config.yaml
num_hidden_layers: 15
hidden_size: 160
num_attention_heads: 5
num_key_value_heads: 1
head_dim: 32
intermediate_size: 448
vocab_size: 4096
hidden_act: "swiglu"
norm: "rmsnorm"
norm_place: "pre"
norm_eps: 1e-05
positions: "rope"
rope_theta: 10000.0
rope_fraction: 1.0
qk_norm: false
attn_scale: 0.177
bias: "qkv"
tie_word_embeddings: true
parallel_block: false
init: "normal"
init_std_qkv: 0.0449
init_std_o: 0.0
init_std_up: 0.0449
init_std_down: 0.0
optimizer: "adamw"
learning_rate: 0.00231
beta1: 0.95
beta2: 0.95
weight_decay: 0.06
lr_head: 0.00502
max_grad_norm: 1.0
warmup_steps: 319
schedule: "wsd"
decay_fraction: 0.895
decay_shape: "sqrt"
final_lr_fraction: 0.1
batch_tokens: [8192, 16384, 32768]
max_seq_len: 256
doc_mask: false
train_tokens: 115100000
max_steps: 6731
dataset: "wikipedia_en"
MLP neurons of a small language model. Each row is named by its layer, matrix (gate and up: input weights) and neuron, and shows model dimensions 0-159. Each number is 128 + 32 x the weight over its row's rms, rounded and kept within 0 to 255. Numbers have three digits each. A neuron's up and down rows have the sign that makes its largest values positive.
After each neuron's rows, "fires on" lists the tokens most often at its 100 highest values on Wikipedia text that the model never trained on.

L8.gate120:147171131147138126102161162134072111164152124091179155125128141091133137223108123159128096145082125089086097122062103109126094146130144110142115144144149128151099143110165141137111096082157115126125083137080114097157115112145059188157077150069168190093111146063153145105169146194053118134178178144100138141157103141098143115095183129126101103120149167111154131109138132155093118111120112171143128215086163116109106107090140095145091147089070016123152186122093135120146152117127111
L8.up120:132173101139164067107149141135052150134150153115193155127131163139098149166071145148130105138119100105144095106099132127083084195116145142122063145155159054125168110092154183098115121143115152097124093097110159123131098090146100182164119145076158155082145119091127136123145153177100136167142149120084144144170068181080157192117147107152136079111139163132088127117083079148116110095118113141142104167100149112141092145141129130192100172113057053136189188076093133110172170092112132
fires on: "it", "\n", "let", " meet", "os", "t"

L11.gate78:117210132154081124237126177099131115170136172084113078107084074117129167131161161143093142158162202147216111113105113096072021102137163124098094110134154179074115135125105117099140125110127150161159130168102098072132114104126126119074177155134118125107148137103156117163122127091118159117184093124164095121109146109225095109141138201130096152130132094119145136133135135137111147161115110159165080121128089154107067112127154066094127120124109100147096118128124162138134134118111151
L11.up78:085163142078124102178119154138120105075122111133103080118147118130096192175122165111133053125195121149121113133170110112158126118088169116128150113110121144105102063037155068088128126129109165138178145041085096096126149122115186155197133075157080070099124193090122135108110129121161156127161135118121119093142088106098140103112119155135149070168162128159082071172077154124107167156133124150116091168140095193131117100106127129080109178127171114155172112134143115095116189122140146
fires on: " re", "se", "y"

L12.gate105:134215085140098131194089140117135111176194165180087117142094085176141140123197181142204115112189156141145104165124096168116087127137078100078174115055162148124142085115092114115068105077172139166144158180125164117131166096068108163105190138183141162115139142117127111164121113125106135156154108152114159104085095103165135121098172122154125079137116120130129134176102090137157116163151088190104113170177164151120125124127145063113134131152120106123112116142127175146170175155109131
L12.up105:178160156056185147178079148129151111147144120190146111148078122125145140128134130072099184141156117152146126109127130133156105133104150076122155159102130067118101072139038160095113153161116159153085148135126122141154138076139120124176182131101132110104091187102112057056158066091126102105095132153200155095179141091132145147090131186143056078144125150100112122117108090106073136198122094106105181136150155159133121187122131123136115115105140158122122120132162151119206123162125153
fires on: " re", "E", " e", " (E"

L11.gate383:129140125110154155079161083165134137168204166137052094123151141147117134077133103082182113105146175145148138119150048053144129139139123147129116073110101080100151101090139128135124129124194140153121067161098151108130124158069117255131183138153180176142130134102131076119146140119114148125146141132155100092149103141174087136144156142137140121145149083128160081139112164115099064163145088142078196173144147113134121156101149134158163156149096089107106165137118153100123178157136101
L11.up383:136183133124099146069149106144058128196139132113160133112134164160057142085144110138082168059111195120087082130149133090108095164111154128083092128061098111090119066150075131129164138148108141107124036127159143169142193170114126140133120114150139166128135150158137122132131163174106186129073171100123106122140047145136114122077132191106136143172101128127151105138077114069099131200123134191141107102139132120114117137150137141158102178135123109131115097080109115137109207097094099
fires on: "B", "b", "J", " \"B", "ab", "==R"

L7.gate254:155099123158123148134185135132080104177108183102100169160049086095162154103108167103140094137115211105104083135120146141147074157149097159079134111182134166181140123110128135122152075118151142161143039135085094099124126096152109133086124108108182126089132082111145128131106127112129120150215127169122126104111100081136069124121179106112114108119145124113186118095136186104074142158127134159131123143094121114116130101066158087048068154143075094144069164120111162126150119139197150
L7.up254:127090128109167123104127102168092132135086197127109202192100167129152112098105130104111133152114095121114124113109221161149159153164063173092096124177157122101129148101153180053115077166113171142123109163108143150129107123190145127108124100069109104104163093132114146069119150100180131186168119127191104145178110158133128161148166072149132149052141153141151165110081108133141135148059125158131128096112089044142144146103120154090098117138133118116156202074134111167153134107120142
fires on: " | D", "; D", " D", ": D", " is", " of D"

L4.gate294:151128134151171118119130143113138161174124131151129084167076099059095166162116076155142109121120132101069087129168157105164120123162128122135172056126110138107134097122140171095164095163094165147120166147146121105097110082157052133164155117162101101125102072101159123133122141194095112118115142152149099130140177061132126164173151151093066143127168069089128118134141120139072159128153112163097089155095131124140121153105112101073143146113137116128125097226140157077188164234078168
L4.up294:146186097063187159111151106124177100087140102151130118129120146129133192085139146125150172096163159126164143133150084203156178205106089168108164129187118157139133129146181158164159137115083168070138185107090088119139150070136072078129108103135079126102084120104134177105183109136118134137171137115128144134088220183132080163066110110128157088093139124125142133160127101123149191109164135122094120135144156106114105129153107186105154101111126157068196138144160098131140150110126122
fires on: "ri", "er", "ran", "ar", "or"

L2.gate415:097080151152081150185141141135077129159115138119086066114142129160157143146155124111106179100181144185075131113131089155136071112104141067092095080130159108126110156121169125125150141050153124104148135198187109170102136097144147141137160126097127128208101105127148116137149084112158135147127152166130121157105164116122081175107129087112152079119146111101158090163143117110159171174150171133168156102148082161038043109099180100117125126084130120135136185118088146076151056139159150
L2.up415:184099171172059135164155053102167131171127155149122128188117085196098094166205115159053143103145182122145073165142078154108126128116124147100151146095124178110143161151081118117135102153158099152085127163170136110130181122205127074063138138158134152165123090117139157141133137085098113151120123108130126094154109146099129119086125127193101146111071107096139142138067169108119142102120108131144064103131107095165136182133139144160162076166117170167070091149131098167170120126121108
fires on: " H", "- H", ": H"

L8.gate416:107085193081177152145156171133131068115156159079133070076123105124142175135141077158110060123120099128073071151150117171146108059171096121119132118126165153106107167150135129231142125095160095159177120109128110130131086138109113153119129135123161132173117137125149153154110115142129139095165116162117165133072124121172095097125165087106067123081119151124143171064188117115145139108173084204120067141143117165113127140144129132137133117165148125184131102135124096112121043148114217
L8.up416:191083203070174104150167106142141067112143114101134064030128124130133169136152066129109095090123066132121102202107120136107125115092087059135099121124159170086114141188179142128122140119143113114203158071164105139100124129150119120166168176120155117154118159097145145090159078156111101095113146180083161090107139122134130134094108107174103126081170084083151162127149098159120098089134144135140097180125065133119114159177102137144170125141123111121167131185096089105152096139107134
fires on: "i", ")", "g", "–", "iv", "ian"

L3.gate235:150106146172123166137167138105166156112192098079129104079084164130093182114132182189081161059121149118111166113142087133064105153156160090117069089116147138150178155131156163117137124093149151145141122172078154131146140205137129145125050146112112130163143176089179065089130130183151121100162152140139148122145179124098125098112169119164137156137126083126059139166120113114177089136187062164092089144127124160184146104159106181167149112084097124098095133145132109099153129116083112
L3.up235:172123138137148123139115119144149168124165129116123188169140178205069153117102135127152130136104184091117196140155155115114124146183097154093124137159129124166126136080142067102084122112136159095151062107106163114121087185166102136046080170089126134143096151126136149076184165142092176167194129095130147120099126164129158142134135082147166172203120061104114142121147138154107114108110161189145085129121100145151164083178114129174114132113100102130102146089128037152140134188164106
fires on: "ens", "ail", "ons", "ject", "est", "lex"

L2.gate421:117144095120107128151082156077102082095105119158131100088095109166106123123168119125087091138139066128172113111099174179061128187146149204141173173042159165142134152073142107135145093059124124157132107193134148097145075097108131115133135190175108136169045126162122116119082117136101134093130166150119134164079105142173126113122178184126171125074116157117160139169169110120162109141111093127147115099144110143139155163127164136097154061122050113115100173103095128110097127138091176
L2.up421:140129118125135119180086088157139117118120137155088148088140121154130123105175125074079148137177148095122142122118148152093097135112091191121126174140134124188099163128165101113112130103119138126155175068071176060138127110102116104114093106167092113085123144151104182152154115162127139153110161129130141128068192158072133088129139126118124141106112139162121192107139141148083141110169078150152112122147144092032143189188155060146129119034109070141110169087210152156157069108142142
fires on: "om", "ose", "other", " good", "ther", " individual"

L7.gate389:176128128118117136155135169103157139137085168058156145111120091094159121145140122132111145062203162103140068142103133120170102155187187109108193146185147123134161151052149153136200104142148133114137116150104153107137193088138064126164136080202139120128141082099156151161119100115161124123126140152067156110111139071137102091184193119059084083109116171115143143141166124140112118130138105182108132118128130143080090116115154127117127188067124123094125094159108113106186077150107083
L7.up389:181155140141129121131149224171120199114097179173140163113137065136083082146108089119195105126085135135060151123132109127134139129157133120158126105152160092147082189178164114174144155120098158115125244117094029089117131164059121079081092094123133114139126103142084105130111143143109134157141125123116122105113157113153095136173181089154111144117121136149130091145109168100139119129156138069081089132121174138074160105173138142123120098118132102110120154135191171126133171146154166
fires on: "al", "ar", "el", "or", "our", "ern"

L10.gate207:118137155165133152123144202105053136169224137067097161122098093114093148121137131144115077071107113152113136167087135113119129082091131087181095120134107157133153162121101133160126082083184070157087138145175113102183148143120104111106066161166153169090160146092154056123154157097071127131151148139124160114164136113103080114191131134165142117103118200157138144053156149146157140152100076144119131158137095139129072084108122111134088072128106141181158180132097110146145101144154151
L10.up207:139114164155146071103130151121108151158107105131071170155137087138184135110123107154132096125091135123068160211132167090078108121146128037159068164138101185129100148134142124135154008117167079237107128137157136114130134105110068070101113123145182174137142173131115111098110159093073150204152117180200173106141070115119145155127119117175129106087130133105124152103104149147132109095100155122116131133113124138148132166119158124141096104120109087163113165097126106142141145145135122
fires on: "i", "}", " d", " Total: ", "es", "ity"

L7.gate32:159123124129118181135130112109113118143133107059094055132095074147110076087093104145137141118105169191124130111126103106107119147171210101150133113077128154120177162157095144075118176138102106117105113158107138152208149123108113098099160145143154117127125152122251165106133111170093155137119142143160155153107125087171159092129139103088137091144115135159109099156187186100114191169117023098113120153136118108102076153103144123153185097061084128164106134146110147149170131139150107
L7.up32:070178125150137193145162134106095177138187100153077148145101096162139142122092134100145114130173185085119130130151137075149161130148072107055103107129092108121198126107095112100174103139134096148126112135139142112111141208159101129110105156124150203140125145132197177057082104146126156102129118137113129165113089078131149094126186109127169149158174109093069136012180134127095080119122113164147131129131072115120114067142134099142150101154130085142163112123120154089147146137177117
fires on: "s", "ens", "ac", " act", "est", " contract"

L2.gate12:127107186134080140124152140147124093208165107095143153107154151184140118177114142132108161116156117142122091147131153088086123095100115150131091123123106160116150187214133125140118108029176075184134124187188155109106177091117156148134132140172181177155121077125180113111101118129157152115121106169095063073169122132150110133064136099141126131077129090122143119147096072105130110135147192111186103069111113080123173188127156135118169097145095143166080130137121144129163100092132167
L2.up12:161104149068083124171163099109149060152179136192152086172174000102131081153141109147107138093170182076121103175080081107126115079153123155073104151173128104113093104096161125128145123092137103105130116158120128151093129067154175138109167100144165140089110106121116127112153045181154123109137100119058184139097130092092138143148113099162124105106143124128087061108145079114129127164142177132139142091121143095101128153102167107159178157132145128167118080162141103119126088130130145
fires on: " H", " | H"

L7.gate129:125154197180115184228144108115129141152135182089069084105094105096199113124091190125123125154167132108113120107099119131163099043137155100085139119149134141121170112083118114129069131096122158137205074112100170131151136069154131146119136142164132118076113103088154135152130130088113157139161161144193140060150180124116131073136118099098127090143160095109134112096095059142131130173108107162169030126148163182090127172152152120102115133110095111114134134118133140132137092108138102
L7.up129:126131124146062185205147135137170135104081135141104114119134088100149178127119149097101076124120104176141177137162065156110106101108119106067097135107124199150149126120119149151127117100137112141190066144105120133127149040130196141125219116156147108124118071096135104114166105137167157132128121136125109136172075104117110173115101130178159165076198102114185112171140102147119143173125107118173089161126079163102161127140115074071140146158123195128118071131120141196116122098156133
fires on: " Se", "se", " ne", "ale", "ine"

L4.gate382:124200106178138103078149094115144123144188151188111156099051126197134100147163146150127083094069109127148110099114098121097130233111130137086132104095120121105143150104144107087120105075115124197160120141106194122153154093097056185179108109165152124164146118123160106147162083159156115102111155156154126176143061130133140129143163091103114169117074136133153130133133153116135093185186114172149132129106151156136164169132144170111186129103097097156099186092107133153114066114101129
L4.up382:128163114097148084095148136163119108121118070081115155147140125045070119184111148143085160163118128142150150134201130175111165118129156116115168120155174151133134133130132123160110135187116203140063167108134139173111129107086116108145132093103154119162106119062114120143149105127071179119133116101146108067199139194119130063106093174112129102182160140090194162138131161155129170140055099183107129132068162161125091075115135133154085148175159148149153148139125097133145120090148194
fires on: "ed", "ad", "od", "os", "er", "id"

L8.gate161:116111096100123089135108142091132090127161166107117164030126121085213136138136108076141147107121142071145146188146092079165065115117119109186156138142151149097104130129141105210136096155192128150183139142167136094137094141118109096089110095206185144141134135086171110144145155119100143104129180164138159073126083110115125204124097177151091120078138181100161143143108132150130185128100088137119102156115096121094149118162160142173094120172107129131098111135050086086092117157106111
L8.up161:127114071103134105128058122112143104112104152145120156113135106072195159156144095037172132127108131080151141191135094104152092127137122174108146122139138138077138121131143132152181094137153175127136165073141113085206061144129165108104128141192138150169183109106126186155095146118129183124075140125108175115203090114162125165118083101138104114095145158072158176131110100123102180115101114157059111139122064108122145138191168163171100098155133160130123136129105106109073076136142092
fires on: "\n", ")", " la", "ian", "}"

L10.gate289:161167108076126189135140120082081099127136188132038149152061156062087123169148127123146093146105091128105134112139126168142133088183127113113132133197148164173079121155110145149093096137137158093154131138133112147128138100087103143148126090137134134161156119024136105126129195187117135146154141136103157111149146165117206120130149176093118121129073105143168072128085160160119157167201117118131174123080146129067096177120168161093138174149139100170110121138100196112124129174110132
L10.up289:183088173123092174106140052133088093112068191120095126138097102098107156150122117125081127178153044079105106086129128189125098097079156113097070145094135135170078145159116125156107075137113133079157146133101126112097175125079147146157125096132133107146118076110121116121092112205129106096149144135110146099167080093141163121135135132122144120122111093128211105150098146095101161153164176102087133152096154136105081202139157169099111131144144141160096134139153184112115190156045146
fires on: "c", "im", "\n", "ri", " San", "in"

L12.gate4:181112126146087173091119154081127049151121191145149102142171126079110114103137121114167094133118129144102150165119121098060072068107150084114150105138097116167122128141088082145074099161172079115128097098108117076177137089149106130118083105147203133103134093130180144103174106131133154128119180151112108194119118167105082132114140194068078127180114123161122143104096175129085161144131125112129188129108159099135085176072136147148161096177120108195095098141142095155120149174154176
L12.up4:084070137125055136170122074120125132161115164136137104114185109098112171149076065110111096091094155189167151201139142117097141115111167109151096136146119159126138150144069142171098193151121145134109119112169162108190099068113098179166124074156138073146171195104163156120121115139103115174134169139150140170110120128163079141174119155123121173160085174163075151113153140178113135134126142108121193106104115129123161070090151118149133149184080162115122110067165133120138086188156147
fires on: "-", "/", " sub"

L8.gate195:123132238180144145108138083081082083179131140077103114079125216146207140127142169115138114117167146126123122118092121129057105113135125097122081104150186149180118124127113102100118166123121118142096117106144072101151191070121060118134136138063160138137117114097154154104147099121138102154097104132175111175096163118117161182112117114094132117107178176198124073139104149141168113166183102143178113126117141125138106115133103081072125085084089147152110136098106109102094160072138142
L8.up195:127126149122074084096160156176135167103124132073138107128122166097107125042093126125044143078143135088182127144144143077084182144152170198132159176114098171114166117106142105111116079098132124131163102153125181093124156092110132142177142126166086113157196118141092164125156141071160114142084162103127097108126153165100077109102173156130137201155138118140085113128170136121114176161212112154116111054137150138111099165118089134139131077110070127101089120132056106129124136108105096
fires on: " than", "ve", "ive", "us", " like", "ther"

L10.gate151:125151149142104125101154212120083122124116135054122157135072123117196090113121137165164092141129116086046112166060149158165103117163133148122122114228125126087178151116123083137096073106178125153130093170087080149106106140063083110078104074158123150124065122148128105106098142130100129110174127160141140135086052091168088083118168128173082142097159177112091157093170163128139156119093116175147105126100122119183132136086121112096118113179108123137144109134139140118138097143149181
L10.up151:145113101144112131090202125128138108105137111133120104052112154151128139096140102138154106095137201143136076162093168151098106129087147155130135175149077110146104129093099114126110162124099161147160111142079168080134178066148146124183142153096116142103095083156140117136115141152174142182136154097074138152167136192070146155151137094125111117130119166087190125144143141178107074154125134073068178192118116055122187209132130170052161142122148116102122130061149127131151166143083105
fires on: " D", ": D", " | D", " d", " of D", ", D"

L11.gate284:090107181122124136134172094069034117108067169118115080079091137115129148171151184136105167059161184101110127109128110091077112137139104088167117117081108122145110090123119163106080128101114079208114138155111092095144131093099115163134127123143132159153141171137174159113121126153143167087111076156129127136129122149093050122154128132120214135156108104187154090093139168099130180115104115089155074164170116131074136170133103114096072133147148107187064095124090132135116165136104143
L11.up284:159159206180068123178117079137148150110150141095062100118121149099147147121119132138155093181086124137132116142140116138059133144142145157141153143150135112137089163126112139117101116146089152084144094132115189123146102051132137213123176139168146134110155122132130185103140135107167104156176132137117107159176153063073083096106167156073138145140159109143174148156180129118120180160162096074139110132102172081158171187137154142190161184121070123117139096194127108103106134154084068
fires on: " de", "re", "us", "se", "ve", "de"

L2.gate129:153119134158104194160091081066129158149130184138062126147093087116138143116157117151152170132084138142114157115084132173098058107097112111116079107072164164131117160190057147139143175125104072108142133180169121083145116134138129054125166173136134117181105124042121179130086088138152167120109111133099118114123159078035124080142093136101171109146070127139083136145121093094135121198077093121127124108171106122102139143129116124117144103124180128154110194100146130112161153146160138
L2.up129:144158147184136130217178118117119156149159129146124091129174099097107159163054145192067150106076137162072117139162126129114100111178119106101072170140081112089107129129121101125130140204149067137132148131181126115107125168157156119073152123115115162104124135100142103126112103127111132128082153109148166067141189128101118145083179160129133079139092096196135153115190167137153168133063099144099090085129157149116115114175112107156116035167146137101100139154165135176155076141101114
fires on: "h", "gr", "av", "le"

L12.gate215:165161141143149145099104142146088154136130125111083155136080113111165088127145202166134092182181160104073096095120120082146116115153132101164110130228071128127126154128156125129100125096091139170134105145099111106204152152112092115141133102131132150065081064117148115177162160209130150133118177150104112119140107132091129118164081112129116100139111151184130127138222176136105169134105125136132079134071105176120081140114145118092083145158081154138087124125146097119095200167130211
L12.up215:128115132149166104132091115104088110182152108114115232145114117150193102088165139120122081135172116106064084129181175075178102118172072129142143151153077093072149087115169163113163102175121178201173116137120116142122115177139133099165138113178159151160208123134140141143111119115112114143091111150122155110141118140119146136160116042179157121148172159101151149127114101140164169114128172138134075129082053150146105141123130140135102127159047128134101121122115050111110109095091132
fires on: "c", " d", "es", " Mat", "d", "x"

L10.gate197:077087162111181166152130138152036106142200178142091130153127112143169146071176119143135142143105154179092119136103108095116069152138096104095164121129202138109149133097149100158097149141177094106171139111134118096124114058171085147098139150115181152078166102118166105089135129105145123122136168181105104150056081144130108194151116121108111101043100099159202092162201177157124111153124111125094138133106130108132081179140116115102153090129093135134135125113074111171102132103148145
L10.up197:155149085159150119134150104168138148148121143119081158146082142160122117152143100113096137112111147196138102165135152130133097166075142152052154126088163143122087153118158114116144169119162101108071197089167135114152173090084084077083142060143164165127152147145092129142112143144077116105151139161057119169071082122172090122107112111167157138084114181143158076137074131099083151044152104121097063145074113090094143147134135093174155139081088150106089105167177145167143107153127162
fires on: " h", " H"

L10.gate56:157131177156116086150132190153099083145177151129106157150152107102135174087209142147096160144158114128058133162103094105150118145133118120064187173190099109147109134118141129119118097071134088107155216149109207120079121156154152123136164131105153170084139083104130060149149191101145123086130166147097094095114137195094153130095097101117113088043087124089122126175118113150077171148113137139129093121085122118140148133185140125077144129125148073134141080113116105121150115146185141
L10.up56:139175094119138140131154107155180174134062181128107077162097148159120145139153163102146098199114131190121095085133112130163083077151091131055085160161126104144206160039129060129066156133126162129122119102106103164138173077182115123082080114119102182085094139126152113114181125164118120124134140093100099150111113161102130134133115109126146152131102163207142109095131148099153127115155069171110154128149045109131089151115107152139122149099141083146052142101123117167154146138101150
fires on: " \"", ", \"", "H", " H", ": \"", " as \""

L10.gate258:133191089179093119119152115069138151088097138068172162088089177125097132100111089153106113158166083151188140152164176150108174070100151166118197144110124116152137181138104158101103074145088131081147093156081151114140189081108209146088146164127086120137110124099125133149200143147114123125170133136077110088137147075136163090146130110156169176108123169104146088113153130124113232109156113133154141119138081119092099153120065113132125148175133084137126138141088178132140156149103130
L10.up258:108116097140122176127121078144143137147098124152108100148158143191115096088106091115147146120148092166130154048100153150070121073075123103122144163090132091114200230089128137063121176194151140098130116108209112124173144065144142168130157183128105117175115103137114144139118083112155199100087116097054114167128133128179121153156147134130131161161141185166153093118102157135163137124116121116134114142177161155082177099156163097202113159099120152158151128166141108153092123119112126
fires on: " acc", " On", " In", " As", " g", " bre"

L10.gate323:139107104128064158188139076134136133184098170146137098102135120148079153092131135107156154126123160186110165134152078087072127089105156140127168108138133141175110130100096080187067086153112101175136120095162171135158133161077091141146150118172214150121128083097149163180141136115061083148107139170136123094088132117143124170157164136142133101164101162155141174142202162124116175092146126151135148110108166135084094125115152122153148124172049120146083085144172184138129109214143137
L10.up323:178100123168058146139125135114148118162188147148130088106150102112145096075103099096122125124156101169138076116098179130089071132151082157120153066117092113140110137074066103145103153104147105140104119120108102065140135081078110169157115092130131072188196125109152081111085143114092105165079161132174141117162108164170093152107116157117098181094146160168058181095116152156145111094174125082190130106105154128058097164109117117164097164137135126136146120101171094186107097133105178
fires on: "-", "yl", "("

L3.gate175:098140081140111088120219157129067142163132189084139171139059086131128137112112150145174112142106136125061148116073126091133113076117122154128109079126162109166138159102084105118136106185121118185134112176084141134107121099134134118173202159148205100158121144112158149114095172065108109149193188157121125128145110140145160114187178098171142173151133159134162210116164159114071129116130098121096142078099114095119166149156140139060137107138152072129094167134156166132124147152127126
L3.up175:073092169102103136128114173111174132102161116073128167095098147114103171075147134093141155109178135107123101153123112150170123084076088166061166112199124159178136103136137102107136132114109144128160182131157152150096128133165099094098131096114114140219057109167148082136181179112115130112152148100173091087092087175135124166121149152170119130097141244113167160100098133148097169191123104144109155139115100082130142157113140167113127095092114104117162153086185142159107118153148079
fires on: " | D", "; D", " d", "; N", ": D", "- D"

L11.gate104:064175129143107160161134197147113153107148141128081045092116139152087159082121139099122066098146146169142139178125073120152133114121120135092146105087097114117147161130105138133149168122072119184153046155142107087157148109116181174072123111174108157143166155125115055142127174110069154140141172150119117122119107126152114116149217170143167168126066090175158118122164110114085102164157119138079131073142078136079151133118167098092085175132115133150118168182128144125126159172087106
L11.up104:079151140152126131147236079130107119154202118106114136121127088127153111150107078131146093123103105107121154134175086131151113153104150082169138187123123082107132117185132136138124163105121145147144123214117139093162118126194126142168085126133164104104118216094184143170097144131113106085130146151115111101148169115103159167129135128111084091234136144137121105110157172140147102175091148178127101134075150110138060216118179156123144079139168097115158106166137087129150091120110102
fires on: "b", "ab", "erm", "pl", "W"

L11.gate216:145129101082181111155137171140074068141131143170142131129078100106168098141130139123136128132097148137111130092196099104162128139131104171141107070206171074159122138172154172139080109175143138119110152136143114143129110141091128119133095144139210123114123108075139171133094122109086100152131146173128094096116109120086211123149146102138186125066145073100135132134143175120159104168148099173057218153119149178137089143119121069167146102147112066144084119122036091102108131120141115
L11.up216:086134104174165151148131139084102124141192162158142153166139152092098137152144143130154126197077121182135150114085093166116125161103134077081162182115170186123143131102113122087082168155122127124119158102131082172116090119165149117123121162115147132147136088044149167116159139170136125130168135123108188166141110161104114114105084062139098075224099105158154157144087092182152127093138141165176133227102177126098155158171142100144113150087128150141130141119176185154095089153112115
fires on: "\n", "et", "ot", "ac", "t", "at"

L4.gate82:137147143137151156145150157092107133134184153092101147157111128107060156119176185089119166081156139171163146125091187020119138142150099164131105158194123156148123108135099144127104211122122131182130139129143162082080137131132088183147065146146093115131092058166134124129174160141170121110110122117100074133133119116120174129137140134146148169146109137103097082175148149144138128137214115146132109192202107162122098104134135160111162100130115085145076171140095143178105063125123064
L4.up82:125099146186075070088144141110097116146220170176140154075102186108130095117148160155065119165174154120134079098116159166100118142075120117093093157105111129111117056156114154104118134121128083123192183121157137090104097168135077132156039129115172168075144127171140100142127133117135097158093140131115135155135139069100174126114143202158114149141153175109157098177118164086120115149130193094123130131104128119105111071111100102173109135183098162118153134129161149138107093182108076
fires on: "o", "u", "oc", "ok", "en"

L11.gate24:181163167141094143137168162051117135129142073125140128131138048133120156168173178105110068174120172126132083150114138112146112125127127100136144172152177154141123198173140125090109148062121120106120097157081105055136170146115097124131109156138107123091087132153141159108136175113112164039138099140094086098068097117115148099127117086145141125177104096159098117105115146103146084205127159141143100114150177178102129064098158100100063174110126119156120069169140194161136127136116079
L11.up24:085116082173118134068109187089124135116129093154181176138170060106109080157155090106151059127163135088147083135119170092144151199106067120189101139158133121155155155103141139132139164105149117096157083137191177104120150179127096072153083125145137106108159114175152147130136172074107156133104114144116148092111093153096128107175075144082108151139097110140064148181168155172132122148084215119114109145141156145127123126126155146183101166125096153156129148126190127163068118090129093
fires on: "f", "if", "o", "u"

L10.gate346:101161181122132121096094149113129062129215162096157121153058073144168181111111201146123104162078151081104112138098107145148208137157143127116157132111125114132125120190109147203129099098131091129150119129144122131148098146139068200139104179099159147152088165129092161094124125097101126110058140150139121139158096109121166189162121122106125144090140137108142077099176203112080069085188130179109146166120111118110128104113117144129158123072062120166185147131114128082104134135131113
L10.up346:097111103119155127101156145177152193150005139135127147163129163157108095203110099174150152169122133161152118099136139122122120137129124145115100103185134117195169155147118121155118139125133081164116129160126106175126148126055119099143073136094138153188172128096075150117119120179080167149111164149151110144125048107142142126097136121125113167157236149162142114163146134136083089122070101197126115108106105090111111133137088139142119129088115113126094185083108093130071199134112149
fires on: " spec", "ed", " just", "an", "med", "ad"

L2.gate68:143077132122098134174189076144087068124095130132085128099146099096093140199184117129139126100137119127148158192082163154115124089126105134110115111142120157090104168103160117162157117042178087156147063160100160111049145135146146147082151123103149145156128118071162122135092120134134140090183139140152132062106100145097131127043104095118187097070149086131163141123068125098122138128140147097093082145085085101067107145169146107098131122153138158146100148145153147131121051089072126
L2.up68:119110148141132133139124146150168107178129110155099126207156137224158120114092144131071174103146146116101130082139123099142120138195130136123120137123161171128120117094135114144097099118183120071083152211137142164108109075156185125134131148129130124153092122099092097090111052148133113090070120117078086162111151119133106130130174097112104091046158122117145068143120072111122100048197154089105103123127126086117121099136125134121215152097198142095110131103050117150156142138110146
fires on: " H", ", H", " in H", " of H"

L2.gate55:092139132147103127149120134128094073126130101111121100074137139104140172034159119077168072149109062120112043155114135089143121088127081187123104073095158131162108160111103093114142137118080116112126164138104141047110116175080158110144154150147153145130128125148115139129154191140143151184107148167178126118111200180134128119126158137100151158154100130074178171150089123067122103123106075073182140129112134116118165129159164135141128085144102088164045151166166159131059141130098116
L2.up55:083112148063132142138123101189081055161120083158083142084120122168154090114117140116101129160097081095171099117106112057105094099145182153116119124095130100106120182158178102123123151115147178138104097124064100095173188179145132095127121166073118110152138123114146083146141080163176139116078164152152110116124154127094187113124110094129133144093082112121174092171109094097152100172118073169160107124133118118120133174174123061131110130085050109149044145122142111105098107099087166
fires on: "ast", "rom", " \"The", "om", "ating", "ther"

L10.gate318:141118097133096137140140095140101206117085179074154148159119140107126112150092073197112138212092129173158117149109143162160121062149189171144140133163148131121163187117099103179126100152113159126110085181141159144150157155157128166131120157133150127129119150103123152167135125111097088122115123100104071127078172080094112127173111183094130157166049043189146088104155185085117159078167133165119114089125141102111102161126069107110093157106115154134100132196089152114130150122129163
L10.up318:150135097131134157169116118151099129149156119110205096098113101130135108053143077140089168099104106199132129049107050098083139144104167122031176131085102136157101122099125138103128140128132164110068163118147157125145191109192134162116147148139178098164128155126131102151116080144142109121068189146124128117170126179151149100138119109154127153118148128127181099129105129086078121113158145160095154093104175121177106131130159081107135212171134176127158092109113107150121109081076193
fires on: " On", "O", "W", " In", " crit", " br"

L8.gate335:141091158094143103169161141149065082156159154129148130090119081077156162191094097158182102146074143175117102175158095106125080078137080135149123099167137119096140169136106115159138079111121081136167137136107121115128086157135113098137107137181252149115147091121191116108159168168068140145120118195131132073114115121144105150120107149129152164153138108111158116159188116107100132125100114169096147151084147188048131098106134080147119147127151093127072125155180111149087063144113121
L8.up335:133103121137157081106158108179140074101151167123158141096168139081100060173099083140181101135083107154075102238120117108102089153175090127141114140130111109050124117115132115111149102114093136112149110095123150126109102130164204104180117104155165118142169075162166150071145131156136130171119109147105099139106122151111085099171146134149165175125136147118093125130128072143117140050082107126141133144119069143111198165161160119235170131122144117117117159093131094182106096119096111
fires on: "\n", " la", " an", "i", ")", " le"